config.yaml
norm: "layernorm"
lr: 0.0102
beta1: 0.93
decay_fraction: 0.867
MLP neurons of a small language model. Each row is named by its layer, matrix (down: output weights) and neuron, and shows model dimensions 256-511. Each number is 128 + 24 x the weight over its row's rms, rounded and kept within 0 to 255. Numbers have three digits each.
After each neuron's rows, "raises" lists the tokens whose logits its output raises most directly, leaving later layers aside.

L10.down974:118160127144109117131119190115116189092100129115169106150115123126109083124098124087149139128119181098097084137139090132099132139101107131140158126116099097123109136133169122150121162147113130088110107092163127102158087130107089147150135143103114151126113134117148151115145130133160151130100148149147136155126180127129135116150143138130110123133101171167076095139104123111129149110153138112078109150156137104128150107117123162109135148140140105076113146140123144118101165122144149115142132112129112166125079121089144147146126122141092180106115136104126158121151120131130087088114145164113110107124185125158167078155127111148141123100115142132111064103098164127105141097146111155114157135092162136149166141144109144139112118124137136106140112159153135142143132128147089
raises: " had", " existed", " was", " remained", " appeared"

L10.down283:114122113096140091120133112141131160138165105110137117123159087121148144094107135105168136116106142118148056127108121139077113116150065160093146134093156169103151122083100142138149093124112120098096140128117125124106142121106132163085119107132117118117160086130131124107144130156148113106106140136144157119167127113166146152121150117144161091133151147088086202102142124146111111127133163100124150115124100137094155104130119117112183145104100134108104139118148118130155092156144165145139114095121110165125117157129159081110113105103134128137161144118141131130141095150111120140180139177110134161124140104089110155085103142143120123122136180118157081142138117149137121101167105107118148162164122131130110122120149101144135139117096145119091098103151153130128149078134071
raises: "aph", " unknown", "arn", "com", "ore,"

L6.down1293:189109141149138113122167120095113132155116045171148112142151119128115122123123138126133155142123146112172129121139119143143143129047097122115096127142162129128048110098153124138124176123122131090189162091141152146088099119126137117129176150135205114132138117117148138118114119138105120121100127112128116124129114131131156105130121153153123144127165160131138136137127150141119155138142138159123137124089117128102119132105128122084131050113173142140090110109143151116125120114114101130124086169099083115128152089126100177133143130134145133126164139143097102163102121124137063119168132146080150115172181114150143117135107126138109124124124118143142093099130143120130114126115113101097134143128139127074088107107114124139122126148122087111149134131109146178097126125108107
raises: "vent", "ater", "ctions", "ed:", "ate"

L10.down131:112115075137119158131121148120154125090111130128122133113112147149132141101101134118093142098174116111137143147104126101147165180122137160150134169113115110128154116112131148135122138102101164135063112127089118124157123135101106126159130138170159133164109098147155104158162145125121147138133132103139126114167115114118114146094110143128166130133135179131171090140105075124099138159131144157125162079150134087128135151124168156179130136119118111138088108129106123112127159186155110103109127092094119147130146101135128082163163093136142151111110141166158092106088117076134105100156160128166090123085105154079084140148140139111172132128130150109142184107168142147114135136101110093168123120101104119104141104098138122139146085144121105089185144106136113122132071116092125
raises: " from", " before", " since", " until", " during"

L10.down1887:187112099065125129146108152133155116123154128163121130156146132121141081118136132163125085095153123138079111123161156118119128166119173174135158119098109110171133119100132127115161137118126100169150111154141130127119156136144124139113089159134115148123114129131112117103140113126092148148133121142133123131091087122126098144108166101112132110186087110112138124167131134186129128144135121086132175133146144153126089162147134137127151095128165139094104138130114101113082174099135128167119130111143145174099163118132155103104117133166119134110127152140110151156160085120133114111112077095129136141113113129104116106131126096151100134111150090119202142137132161125120129127156136158143098134146141158140137141170085156102115114124116144108167090109092120107133117168129142
raises: "in", "ra", "ir", "en;", "en"

L10.down621:162138105119089113113123163118135115140084139101113130156100111161139157137091160080134151139081142131162117134135144113107142150122190146142150109120193078134139138129139095133111142099122125098139145143145120169116129118139159105142124153113182119132113114129114117160157145122155129141136144142102150139140176126123144109124115140132134090113168166097126128178109141148166125117103100127153117161154145099109128130149170113126166166120106089092162122147150106155145162159095125104150088166120094114118128143141116137136155142146112146142085110143138110113149126154151145117116144160141116102143108117090095112140141135108127153131111129115116148161187119120104137069164116132132156087116138119093146132127111158060150092103110109124093101095142165125133129103117124
raises: " year.", " year", " year,", "-year", " history."

L10.down976:138119133141140082109151123141129112131150130137122130118129114135120127130115171091159159110097127143138000126094102137174145151124176161107151108132167125142135129107080148151150142102131103099142147155122108106104122113168131139129119169147113143152178139112124115128165142125137108174167100128169148138148142114147108108155140143135105135150105122119151117157129196143157139150160094112114120133142146127126119133134140105117110148093127133131139140135127132166126112105158164135126092109119102102117129114149116107153141160112132081141119108138161097104147105161134146118095151121134094104159144138136112166111144155125132124158112115091108122143130155112123161137127129116097127127134095139169086128138137096125134170113135104116118093143098139116118180157121102
raises: " through", " by", " with", " according", " because"

L10.down562:132104132117163141125115069124104151125113144140170107146134105153117105109114085086121098079160135185124073146131166060082129160128130135107072093138156157132152116150135107128095147185143154145118117125136093126118102115169135128150170122129133183116160097148117156130137123198127137149139176129132112100119155128133146127141094111147129131121117140128133171129130147121127123139160133142134165100160123117128132131145159096144141125193108128134130138132134087131078138129152102117115095159123128125116158126114150093116147106092131144134100130115110099117121133099149121118161091133145123101112146102131145156135148131129126096147131150113156111171130126109157099120104146089118121118144118173094128123153097129126090113139125166125142131140148152155133093119151119
raises: " my", " your", " you", " I", " I'm"